config = dict(
    d_mlp=512,
    schedule='wsd',
    decay_fraction=0.669,
)
MLP neurons of a small language model. Each row is named by its layer, matrix (down: output weights) and neuron, and shows model dimensions 128-255. Each number is 128 + 24 x the weight over its row's rms, rounded and kept within 0 to 255. Numbers have three digits each. A neuron's up and down rows have the sign that makes its largest values positive.
Before each neuron's rows, "fires before" lists the tokens most often just after its 100 highest values on Wikipedia text that the model never trained on.

fires before: "en", "ing", "ed", "ur", "ased", "ten"
L9.down67:117098177179130117134084158124135155123158145151130117154149106103118169143146091125120130106141168129142100128142161163098152124138168136125172141127130111134129152108133148111138129132124135083110125139152113107119127119132102133151126173126127126131104106092106127148153137156109157158154099111148091086089125132171113145153131127144093094134126094107140125181121129122126112104159

fires before: "ed", "ing", "es", "s"
L10.down313:131122112111159188142127097120111139158127135088149135123114114161167104128124132130146126079150121140106094158147155147123143151139181147136153147142121108141148162150128151157124148112121116154116140131130120172124103141132097174156093106141171134094152120109130169149139149105150121127088123148151124121143138119132075106151142105098111163182137130158141100167109134163146099119192

fires before: "it", "a", "st", "ol", "m", "s"
L2.down422:100114119100107108155116163149126182174163135133161145129145154128137135102131123103108146120149141155167153175126159135094122128153109133138120169148110155131159148155155098135142173142142120148127128101143148140180107167148126112146139151144137149086114153142126132146152143159098145154145145128159124123132107060097117137090092111160145198107158110174162105150110091156129112111182

fires before: "o", "e", "th", "ement", "ing", "ed"
L2.down310:129179127112126115095103089099149128100136159142104127131117122137117123112100138158122128109152124122160113107097134105090157114110139139108130156106093109142120117124114116130125164147092112109117100124136066146107111140117118120125126113132135126114072134104098132149165094129135139159126100112141128114102142165125135119156137079090111118117128133124127099129120163145112133097115

fires before: "e", "er", "c", "b", "on", "o"
L9.down399:092162113131136123096150097115123182112108129140090123108141191094152124128125115128152140126133134094088134139083111121133112138153115140133144154128170125126135155114125140102098109128146108093088145110120085118133147128096157128132145119138130107134108111113109102075065070081116120155088145111123089101139133151116136104084126126149150138091129107145107084119167093147154129134111

fires before: " ", " |\n", "|", ")\n"
L7.down215:151097141148131121114140076133135131109142079110114126110113094097160147129087142133078112117113127142134118100155159145126103155199131075154154104110148150137118140178088169128111129160109125121123156163132151098119139141163156114171096141143121128163121116138122133127125144158115119141155130089148113064157077110147131147118126203113136146112121130123154159110124179149138063144166

fires before: ",", "ing", " the", "ition", " ", "ever"
L11.down304:153148133133137113131159114144110100153145106148097142105100080110133116088123143098088115122137126144148133145160154077126115151123130120142183110105060160145117129131121120140148147148124095152131130144154164111172169132145095133131110118142142147129111146147183145135129102126144110140161131055141117130152110170135084189121157144145125116157064132144104097109128116169123127093087

fires before: "op", "m", "p", "pe", "v"
L9.down25:108169103108163138137129128139130145138121157105112125089110142117130113162116129141138143142095105168143157113168158124209137085093108119125142123189118120122161122127125109154146103150119128149179124118168116132121158105168095162131147134143120166118155143140132124152176051132158129189103119144131112143179110130176136177099129136127120119123114098125127181120089160112120126161160

fires before: "a", "al", "an", "et", "ai"
L7.down263:146121109129166112140144099073098067133094136137184162119098144154082141141140111155152112162086110103157113124161186092119117149131142113161163133128135135188151105145117138128144122122119134171102152146125125120105171118143114139148121115126115127142130135133095094132139123130127135143161134154137149141148124126126097148139093143144097127143125098152121156101075087124153133116145

fires before: "0", "1", "l", "3", "2"
L10.down457:159124106107146171146160137143103128095128114107125112098123127147103120144110173118100127117132131145151092166183081102109139125146123101120153108125130112131109188127117154129103107147123129124130146167133173119089176179143106091136115095130132126118117154092129137103163129116128089142145113110127158143105094122151135185134105098107102116118122138144150129175155134145168179145112

fires before: "ed", "ion", "ut", "ric", "ron", "or"
L2.down480:112089129120115130113147133152104106120099138138110151140104113164112140124126129123135153118139146137117168145117131117150153158176136106145115166119132152135136137150100125127123158143129157157115119073130146141122128104099172122089168133162126126095120080148160125144137153086131089150134146104130151114144146166126148120145103171111122110153105122121145114112148186130116133114104

fires before: "ation", "ant", "if", "ed", "ity", "ific"
L12.down50:135169122117143152122114160146124228143113118126158130143148133122145092153104130099096159090151164112108121128128145194127130101150129143097105143149130126116120147101136137128119159142100123148168152144092198112108092159094110156120189082121121151118088113129123117131157137129163092135132076141149148161146114119138134135121156156144112166114115116118143137129141118131078129154112

fires before: "il", "ime", "ot", "ens", "S", "ost"
L7.down330:073148122106105112113108118147140153147060124123094150149106154163145114151137130121171157065106078105117134098122115178121124123120150159125119095157119155123142090125147147105167090139115143101097161167151109121137108101139082168076144100143134082133137118117114137082140142148115128141111091139121123133177136107110134102128086148086140089095129102135201152141102107117167098170093

fires before: "end", "id", "ack", "ist"
L3.down39:167091152150144138151143147139093195127106112146120153145138163126103152142129121133179065124077145135139115150145181121122099125131121144114087114090124092108141128117208161132139103122142136150088098056155101128111145145137141164147136134115108129131131111101125124108129105095131126111153152114129120154110151113117150113118125135168142123146131095156174141122162149121118108113124

fires before: "0", "5", "4", "9", "8", "2"
L9.down33:154113131101092060117121137137083139145105140077095110146150145126121133156105106153132189078138163137154096143129100124107123165117151098137156158120099152168120181137088145134128118125163110110131120112150167082120138145116162147132113133117110133129111132153164113122126089109104130127091149111168132111133149096146111153137091088119149112082115099151166159126128100109116154136119

fires before: "ation", "ode", "es", "ion", "or"
L3.down111:144136119136131118128125127164136082144111096134104131097092090139136147124178127130090147089118143134116160104121103125116157165127152140099153122161122159113131104131123153139118150119120145095162126105135114151137093142152137134079138136116114117126107104152141122137125159151145097104152104111127163137102176101112103093182120205123121151121117101173147164158173151152058165180106

fires before: "id", "p", "ist", "or", "ult", ":"
L11.down12:153147096141187120103120155085146091115166155130188133142114120147115085114115137124143150121162153081116176154151131176137094126126136166138099112103160124124097136196122109082115145130133113109118167106123163122115100118175118134112138120165126134138120142126087141124141107137129137140141123110162091149096118080123144111124140178121110130129106126103141151141121155135141127093127

fires before: "ed", "ation", "es", "ing", "e"
L12.down319:141131138167163136152084112120099215111121160120152151142128101078130116151147114135096106129132148105108161167180173220170103111131125104145142148140128162132141105079138137115135127119141114110107148113133097162150165146153104094134146162137153146097155109112108150146120147138120107129095175131122107104167117136104110096139136148111115163130123137160130148144153146141123127114151

fires before: " ", "or", "m", "act", ")\n", "ro"
L6.down314:111188112131167155156143102156120098119130136175094137155114103110127135073141165133114131159140117159144107108126131165117096152102146125140109126158143155132161110140182119116129114166101130139169149110154162161152149125092162131160085105135149113152099107135129104123158093124111106150124120154139123147150115129124148107131127154126147159154143173146141094131150133122098110125102

fires before: " by", " on", " in", "ent", " to", "er"
L11.down502:119121161174144113133124154096157179120138155165150111118114147135105164112100113151150107107131106136118151088165135104138131139101102173099126133083093114157115155123109133143167112091084135174132141120153133101105111070069106134122124123120130115093152116114128115107142113137137111152061152133154112143123174159103121090119165144075097172098118149107096148110167127102120166155126

fires before: " The", " In", " He", " W", " It", " B"
L7.down428:104158080134125183081143130110130255137137135164159118130124127137125132136158114138142105107137124134186152197087147114098138166127118146117119092152127154143111131121116137121080140132111146157146138127130125093149118111153175116081148109101131138124113150138149151153126133119139130123111119121143144181115105152125118099112073124103110150166105156124134150116137145153134131104131

fires before: "-", "or", "|---|---", "|"
L3.down470:105138118120141125115170108105162180153150148130169163148158121170053097120111136122126144122150116120105123092152122130146156170145080097154155132154172117137147135144155166103125124142106132118102191120144134141121110117131093097169121137101124169117094143131109088129142132135130127157137137105135101099128154130100082123167097128112126130179100148129140131105123146123144137130144

fires before: " The", " In", " He", " D", " W"
L2.down252:102125113125090183117137077118151182129138135173130103134114133194136117128104103171149114151146131177158155152092149131103115157136136154125157116140163137122163133133127151115081138126136152164158156158113148094144174134113192124116144127138118141136219162139109142139103133135056119157128148126117124146095117119127153117119116124116141141109101135152164184074133156081129078143119

fires before: "o", "on", "ograp", "ress", "ar"
L10.down103:147140167151128123121120127143083175088092113137117127106142143122116125075118136149152125171104098125057122087111115131113134151101117119109102167139074166149097126124085138118109138137104137111081142125156104103116108178096148183134144121145123163091127121114125103120124121212113104173099130095159120133129111110108145133122128092132185126139157131157120148128178118136125102137087

fires before: "c", "m", "p", "g", "est"
L2.down241:099134156131071122115104140119151146137093145137132120107113079143104123130127148097126148138099146158118121141119140127143168152126119171108128138080114142134142129101153167109138082123127131104186111144143121134120123105136143143096140129135103127113105143160099093151150079111128118183147105144122140180118120135133139125158097131110155123165112077150121127160128107121101109180159

fires before: "it", "r", "um", " |", "a", "es"
L2.down41:136150168119135150113113168108131162124078095106116116128115109141129133138108136115177158151137140121167125149143104145098152137114122156109166159125114144129130140105160123117151170114106148118131120059125140142157120136084190171122091093092137103098137140100130055114134084150125115117124165155113127100161111134112092130110068108142117147151158126133140112137109148104111105110123

fires before: "t", "p", "per", "h", "ist", "pr"
L8.down439:143154130160123146183129138125078138130142139143158107177132102111142121126099129159125179118128208149123124113134127139103144145148126090159158127134160152151090135094147137103105118101132127104166108138146112109130151111080107116144110132086093103079082123087119161155106094133136141128088141108134104117095104196126127131149093120096137156122137130070156098153109086092164130126106

fires before: "es", "ical", "oy", " of", "olog", "i"
L3.down160:086133147114143106125102076096134161117075146156111106135125112161096119106121095111120120126111162111165133152166114109102130153138097163118093148155169124131138122177114081113150137124105149122137164146115131122115168141106110148123123091109089127134133126177099143085167153148158118142134142078120123116106092080133151144147118164100140131157123137094091124080123067127130125126126

fires before: " The", "\n\n", " In", " He", " S"
L7.down448:124138115120120130114189122109123255122121127141138111157139116126160114116101095130130103122165118109149160148069090132126129130157114145140134124157144137123125151146128127137100142146106153124152119123113110101134128128112138095136130111117148112128149125129124099131118129135127122146119130110147114151131119128105152131137123125115094132153104118101146137132111116135103105126133

fires before: "ish", "i", "ic", "a"
L12.down137:147101142145150146172107088096046156134087123135130103064159141135114130132153116139156111140103142116170120114131144145110134127104177115145113144128132174121155122126126060144084164111108152118141103145145153122171152111088100144173121125148167127176114123106139120086104085144068104131158152106110127150119133110105129117154119113140124152195133135182126109118119132145142191104135

fires before: "ing", "e", "es", "p", "en"
L7.down464:098140084120139140095113138082148137089180127126115129134088120093161154126089100166095155152145171131190134101131103099124147160138131124121119151080164107146108132141152114094133096138090153123143155142142125117190098122102089115142131137116158099103115135119097104124089104130162112106158144171131099114145150117147097118122126124137124080135110104135164133130140160157119095095122

fires before: "ed", "if", "en", "ity", "ly", "x"
L2.down473:146137132127115107124124137169121142129162133168070140109110121127162138097136107146080152142103119126097098148100124056104110133112148115132091132080085127131133122122110111162121092136154147129133142087163152116104142106112133117100113156162152095107167141113168106109155167101118136149069151108101166128137134118151088156158138136171134130132138109150120113179110098113151120132108

fires before: "il", "es", "ill", " of", "ace"
L2.down162:067137135124173101101117128129126130125132149102121119165133121131147140135129105133111116147135145132141137125088141164152091134127083142108084171098141121107120136131144107144129171189142142114145108105107123134204113123122106103131154149117129109097149112092103138118137161149121065095132143140162077138126107130129114118148111149091184151110158130149128117149089133141107125121164

fires before: " to", "ent", "enc", "ion", "land"
L3.down120:130128162145089083144137165088126146156101118157129137129128106173146137115105099116152110170122122139122144096138148091077109099126123127144107191125103119136142108177120136122111128097140181113131119085152124110136115148111126150087131174103156115105114135132097187125150133136155088126111145145097131097137190143139126161107118117132082129111088085136112116171149139141133107104126

fires before: "iew", "ol", "ed", "es", "ro", "ut"
L3.down479:147177124148143168110142139122083145119135122149128136108175131105110127138158110148145105119092152127136119149086136121147148138129130127100113104138123109118159162093163149143115162123134099169154152102106113137107145177131125157149097124123118135140137106148165162146119144143143105128107156160147149149148148128157116118079087118093131125100170124135127127132180135177165149148138

fires before: "ul", "t", "er", "it", "p", "per"
L2.down59:117096148117131111161129095117111154116098131106082095124104096135141104103110136149109122145069112152107085085097123117158142125129125144090166127113136160133152135113114132137090177135110103108119131100151124073145108131161150158120115118121145105113127138116083174129066107147080100116129120117154104096148121144124123124116120143098144116155134151111127120144120134129117143118082

fires before: "any", " as", "le", "an", "et", "|"
L12.down481:145110112146103142145145137123153141087129174120082149123128139145117122128117097097148131084123134142131155161123082130125170224112120129156142123162119131146113141115140117121085126112115180118123136075120179107102079143092156101162126145108095112065139130139136127087140152152153137111150113115122116128121152132133115153064108180147100090104129176091135141144160072085116140106108

fires before: "i", "19", "im", "ial", "ip", "ut"
L12.down282:116130156125130134118133141140119171087136098097118120129118094160120141163147126112158144100155161148108086096151127136114122109131114125120108137173112064149153126160121110097094138191096134129118111145157140134128110128106081151131116160104130132086111136137107152132143139130144096125121133125119104131150148170141181172152139116155146172155122095157112110120172109165130144101164

fires before: "ition", "ress", "ed", "ies", "ing", "ial"
L6.down270:148109125131117155125124088116159082121108113149134151111090119115115133136115096139086124117117156115156111113142119132104090142078156130116112163129128156124139136141136121126079142127133141156139143111129131175132118119112099140142108080094118141099166115084095129128124138136103128169130136141098122116101130137103110135126157113127088157147080105130142108126120155170159094100146

fires before: "ished", "ation", "a", "es", "at", "ating"
L2.down30:089101126116111139105129159141149157146093110103132116120116135150158138128128154103118136118162135092099144090119136151125157092104134167101063144079120097135147125134144146095176118138126134108119116134123126171142146131088136107190135083081123098149151136119132159098154102140136137160156138151142108090142104172138087126117173107090126124134110139131148127138139155138102131141168

fires before: " ", " |", "ce", "-"
L6.down490:139096139132150114112119160159125162112118116131141134123115108156138131131133163102134126120127173148094143097140169140150165122130121078135200120108111082158097139157145168094109150091137106119103124087116157086177144120150103145116115143129163120150095136157117112117089113115119119151118154144131116118120114138174101119117146150118142119155104145114147156122148105113135131099100

fires before: "ation", "er", "ed", "e", "ations", " F"
L2.down245:101136116122104107193138145100159143168123124093122126082117134080105084131152152144094100125157163100143156151160123137123126132130109123137116157156128108106148160126138158142090093110131139113122175118135176179088139107131126147116143106148151095141110144120164133098129153124140163139120083132127122115136085119096111149111097119128110110111120126112184101137061095138101139148139

fires before: ",", "\n", "T", " |\n", " D"
L6.down378:150167104084147131134112114076109146109117117125143099092130119128133080157093095150091093140169107148141172134111124090139113128108109179134148101124161153134083149099158107146094139150101093134141085140072183102132131146088118151128148092145137172174124150111112141123149115118098153120142176145130137158120145113119147146122162117096094165134132146110148108123090082133093125126107

fires before: "7", "1", "4", "6", "8", "9"
L3.down78:147132102145097141135064093108103171124111192112096091133075140168166132141112108106150155142100113127158124118135153143116112155125148135137146158121110095111152170148173141112141123124123112113171135102153099108124117097154151159098169110136099128073112158142154123133115157143130163167101177123108130145136133112133126107125132120127109137129131125090082180140148148162136139150138

fires before: "an", "iv", "ive", " to", "t", "ion"
L12.down447:112122148129147114144110148116106142146078062152108090154153086111124152110081141113137138123103092118148151138131032118097102109122155136120132130139086134155108137126129119121087123102158110142130074100128147129097120155112119096140120153091131110121111163095074141169082133124129116141124138120143111149125129130091161124199084140091111113119099148129125072114139152182132110117111

fires before: " the", " a", " with", " his", " in", "ed"
L6.down229:142140094122110134120098160122137206162161128104139126133124154137118106133123141106139089124152151107104127076161078126172111129147107139146189132141148129150170158141137128142139108120105144087195109134152112146091122119127099143125159133105126110131155106125128138082115108112106131118115128154116144128139096075161117143143127113137145142130164128111147136097161128157150052104094

fires before: "ed", "es", "ing", "y", "ies"
L8.down454:142138124157137114139125060124117169123170159149114156087113062129106156150105104151112104111115133123138163111125132126117122100130126132132117131137190139121130132114119119127094111176123144101067165139137123120167139137152128127126126115158132095110121133116109128127113189118159075138121158115108127157140153077127117144168138127104103111105098133110170137169107098130145145117126

fires before: "ect", "ec", "ir"
L12.down443:096126123132141145118126125108177145118173103078153129133152120174166127153164146137146128124111090158141106174098146121145119104126153160128121106107123084135130133126147132106155114094130119096099117096137128147145103097056131134145132167137182119132141115139118123104109109114147119155113160171145155130153105169107160119140111134181118139122170147114100165160133117142166128114149

fires before: "ent", "ents", "enc"
L12.down106:101137114162134115155147139108122202129105144157109151124165163122156078164121119152126153149131143096106183155135147141156150125132132121132134124140149152115116116129138147117084151083134161145168098090124123115131183132141121134114120123129160123092084138110106141146172150134117150077098141130115121089148146097102098149085128151138068138118109104159156131153113107107096143148131

fires before: " to", " the", " in", " with", " a", "ed"
L11.down306:154108149169184078102131147134139152159080113140114091115126137114076125088126106131113096133172123102089114137119109117149115137170128121080073099113125127146131168132123144117136130157127148162158124120143112136198085149145121120090110137169114158137092110108151154126123179121160138105154122147061135104136129151097149111138120113104133137178120118119108105123168127121150102124120

fires before: "20", " ", "19", "an", "pt"
L7.down499:149151143097111095116134119148164147125121129094125119147098130128118118126202181121134186164127146113120114136151160117149083139118130104156099119136159141170161094080152157135148114095157108076147136087132099128131127182128163139125157127138113152120122136085126166129108117196140174104131130120140126155132149095103119132107099084127091124092132106148126155118131086109148148124126

fires before: "ent", "ents", "ation", "ied", "enc", "y"
L9.down173:108083149159100105135115132096133180140122116164140103068157102157104081084117088115125124129112102138144169128132102152147104106137117124118161160179159136117135156127116164099148118107110130131145138117082103119109081085145144130146146110087125106141150143083147128124146190138138104146113156119100147165091154161071094116148113165187086118128153144124163094074138130136082099148164

fires before: " Gr", " ", " P", " J", " D", " Ar"
L6.down209:170087121121156186084156092105145212108113101138152124167173139152157146126121142119146086105120125109142126103125122158129168122161104125130125125114110104135162132174136127119112161154090152098173117131184128123150141139118108084148101181101143132141138159115142147139090110119083129102085166142138130074135170122133132154087123162148149130107130148121139145111110154155126114153143

fires before: "2", " m", "1", "("
L2.down180:145092133102108180089085114160107095117125149149135127131109136059093158127137103130146166140106165163152146111126124119171112103163169133132117092115103171108137107172174122089163085159156107086148118106109126125115152126118135161133160099091126134130149162129156159115128137125151077126114112141120111097088142138166136124109145127108139165119095114138088099131086176122112096177104

fires before: " in", " to", " a", " by", " the"
L8.down392:160123104138125134112152119142141255151115104120124121099123132138145143070110117138160136138152135119125132148121104125164141126129118126122122112110131149107114135141139131113121124138091139163155119127118127108120107128097131129134132118138165119120137137140136148129127190145110167146118108113139144131127173089178165111119144130109103126121124135123111122136104127133145126129131

fires before: "al", "ation", "als"
L11.down100:138180098110102139141152129127094187115131131162108189108146091104109084122148114116084107106123144073132121130092140157115154151114117163137100135110142129102149111101156128124103096117138113123103120110109167131121107141157107109131175125158134135163118137117115121101126126086112112142125139128176096114123107145112131135134132083126155122146142138120129149157142109123142079166080

fires before: "0", "1", "2", "X", "3"
L10.down364:107108130112121101118140133135164132133108124103129110143098144117109114152171090171129126168123096169136122134172090126134142103095147138094163137121120128137187137127153140148098153141149098103108109110156143086109102096153164122096143157135161086114132145122131154104110111157136104125109109154101111120106120123101119108096126154140181131172106071118107120151117117108136079149153

fires before: " |\n", "'", " |", "\n"
L9.down197:156134106114096099129106162171124169131103134142088121108172112104092127121103135124136147111172053133148152137130157195125157114141180098072142103141065105125120154111157092105128140123112127133141068114145134087149136118164138129111081139108114134117138135158156112134143107095095128146097121112132082124133140122109153120109151161143166129113158122129114120140138126146120155126114

fires before: "rib", "u", "ri", "a", "ent", "ance"
L6.down215:142092125156125124170118130101107134114142162147125190104130157131096141069159162141125119078102156115137118111118131112124088079167134131130147157163087106140158124138105122119123134087168128126139141147127131118119121161153171123147119144204131140135101148151131139110169123132166177108103156153147127138141135146125114114099111127126095116109171108117153146115121138138121125127142

fires before: "a", " |", "'"
L11.down8:094091139146134111095130112109093075147130148152113136119129168123067118109164144122098123078143145128130115077120089115108130132151109118129143129158117109096100099103131155112158129118138146156132162100116113115112107095183105087108154161157162125173123151117132113096125120137143126127125153130125072172090125155166192113112123153155123147108141121085151129170115133145129136164123

fires before: "20", "19"
L12.down266:130136158136095137118147150148166177140105130142114150151194124161115128098146135113122146128145146128123123144128139125085127177090149135139092086100139111152065104127155169100124158121152099145130143112115131167182127166111129118103115131103158173152125144139082094110107115123139076147134132122138132139127128154123082134135135109130139137097138078136134112165160104098146163105129

fires before: " ", " |", "0"
L9.down311:157142166117088126128090073097137131155158091128130151124161112136105142160158162185113136129130096119125142090138144152090160126077131088107155128144118139133100139118090087131088126141122131108151109131147141122158159098148134117138118152141106164149108129102144130084119115137103096092138116081140122062143133109199179161090191114118152118105159129142134115162109141132126129108121

fires before: "ear", "p", "st", "ult", "m"
L11.down316:124115115112120172120100141138161080115156103121131121157104110152133162116090174154163130135137107109125145136137114088131122112109143147075134095122132164145112139166125124100083141102090138144108136151100142113125091128162158125154135107184162088141091144135121179106146125144143130107172168093102133117123153112109100144111153095102103139147125137111107148151118113116151179123142

fires before: "le", "hip", "ad", "it", "as", "ch"
L3.down314:145135157194142146115121161153127144112154120148174092101133124163126144096115118106148122106125169139162116140131139091107160131132082129160146101106090148127092141155111158091164127133179148149140097116106142127140136103108107121148099167140116163107125128142138135098161101127125120098130142142143165123139123108133149182163148148130149101130154148127160115101151160103118161103174

fires before: " "
L6.down86:143135149162139145104115133120132146141135096130136140129115114081176110113145124111156102083141113085140159107138121163110177171171101134120128133118139100161160094150109140112119137140075135167117176093143186086106131115153108122167125143174164138185145179145155088146132109166106107116114113090131120126117107131112118155119104107112125114143131165130121125096117175164117118134110

fires before: "ation", "r", " (", "e", " of"
L3.down82:133147081177166120110143108145098111134088144134149134136162141171134091108121109103135118088116194135117109100116122108152127118137094182131135161154111121164103104108156142110087122127116124155146114104143139119115137122143129150116136098131084073118131149099158162174156147124141145131099141137123156167087116189131145122141161102096141148126145128151129148148129121129155135078135

fires before: " of", ",", " and"
L10.down253:147113120144125105128114127092093133146129140136160150207142087117136125166115080104124126140140157144140140129140131117111153131185115141157146128116136128137115169137108136129131150092087129093132137136092118133127115108107099136165183069128137114180119099101154160111149150148126112131108153148146113174124106135138122107134098111052144171113132165106144157117118106116127137104179

fires before: "ch", "p", "er", "re", "h"
L2.down499:087122132118132146109170112109129176194106171155104093151127099129142136117131135117118159140167158101158099141098141092151145115113123127113156168147129155141130129131123093117116118103134108108120154106113108159162148121105107130173132108143110136087127101140168123164124104092162125146126114118110127140073121184115126124119160147119156153157136164164156125126133111122120152142174

fires before: "id", "erv", "ist", "p", "m", "ec"
L3.down62:106102119132171193128149094082099177128131119127139116099157111130141121156113148186123069143113135127143140135142168092116094171183121161146107137085142133146133103158148131138116131127130135130115155120086133134149132162088093136170141163101141109128095141087111126114115202173115116143116134151161103116123133142141127119125146119137101107144133097123118104171123135128132139119138

fires before: "ar", "an", "ild", "o", "urch", "art"
L12.down485:117157130140219184120130125137120113141120096133137134116158088140145109152112144125134115102133125165143105128157126107133128113159118139125107182179087131109115128086114131118128148104136128126089115102120149100117116090119141097191151099191156133139140189090118131099142195086149143170141164126143113106149122083126108152127140131124116126117130104163123134127133121104146118134147

fires before: " to", " as", "ing", "ed", "an", "age"
L10.down219:113128111088116156131085126103106093142132094114120140108144153140057129114123101106114136075116128106104123153145113092141106118136115111136135113107171132127087143138157114106139117146162113165084124102135142133150071125151094134166135093101152133121160115133140162158151169098147128115119088110103114095141141183126127170127104131093146111115121112115126119164143139080114118129122

fires before: "p", "-", "er", "est", "v", "port"
L2.down242:134134162132115150111143128132123196135112085108080107151117094175123078107113123116085126124144132125137127133144162109136110128163093134135163161105169102123136130141119125157094157098117138096083132146148137124112125143147169085145129116145153131124110156107134070128135116127144150110123134135096100135135105139098174128098137162086158110143102146118150116123083158141149103108105

fires before: "e", "ed", "es", "ver", "ason"
L11.down167:166119130138141133118125123156115205154131169142142118102132119114147151125148092145089088155170150147091131179124178138133170110122114155148126137135098138082093163097134139115121105146140126116090162127169104110100139119136109139105128105109119145123143107112184113121181161107123141149135164160137129077131153120140115125175140132104115103134123101127109134143109169086125132102135

fires before: "ian", "ies", "ial", "i", "ish", "e"
L9.down296:131132152148169118163192144133130114125106126108142162091167132115119160136141096182122145156105161151173165119154125137102129091132129147138138127119171143123148068144086084127141103167115138143155111128120139148144058156128085142156139175144126112109111127141125114117122101118152132151135113105106141173091125117122176121120169129137134151118104122154119095134116172089159107082153

fires before: "ar", "ild", "an", "ie", "art", "o"
L7.down67:136149170160131169154100149136166178145117109174133114111172100156105132097170154114167153094103142120116102162120160124107162141153107139140107131135123171137132109086125092105154158137136123133113122143124140103108129140112160141153136135126183086147152120066164085139131132123164142194138113133082095139127148123120129134097083138147102090124131150157142112123124085131129119163135

fires before: " the", " a", " ", " his"
L10.down245:086190106139129105131078126131119192115139083146117165086135137166107155170135144161142149106147090105124137126145130141107132160147098132144157151092164133114091118108164141120122126184114157149113138135162140106130114125154097101123099114193117143165154128132112110154123104121115172129131112122126166151126130144111112104127141135137129146145170116107130126158101145156148097150171

fires before: "ation", "ated", "ely", "ate", "ating", "al"
L7.down283:124131113105127109126138147162100179132127098132143116145195135131122166129109142115153147123151151133134154120153105160133153106122129120138122140087098172114122131119182125118127095198109138118094092106137112119130122106088145077116160108123107125123139119134122109091113162172183112135148070124174098087114134141095106148091164094148134141141096123168153080101132114135140158085084

fires before: "ars", "ten", "e", "ing", "as", "ers"
L3.down274:112115147152146125138151154101135099127136125155115118133143085121126133092140147168122116132121089152120121171125180142147153132144106104097134156164154099112128146126107076141148132155152132103117133144136084155155120120115177128159113151089151123162127081171172079118099105101127140174111111094125147118109137116124121116166111125136113141109088107123090139178114106092087123166175

fires before: "ed", " in", " by", ",", " to", " of"
L10.down185:160098114123164120104151152088110132126167143176120132100113154160132131085152076115168103102130150149094142122126118060130098116087119155096103150088102111108139189145131120102178143138093115132099121128126169129167108128102106137103161139127125096118121104098106113125157144162123141145136148189165079127114129132118118121154133144099124107139145130142138146131110128107127124135099

fires before: " |", "ics", " |\n", "es", "20"
L6.down44:110144141148117162090122160084148140163115139117135111100139093115158158136089103136132159136127127116117097082121164160115152163153102152154098153133113088110126080087134129113125145121097135135116124164136136130130122143104192165127109128120139133111099124147124164122115096112172145147096133125080139123116150131154099129154099161115143154099148118102088137130158144158109101149103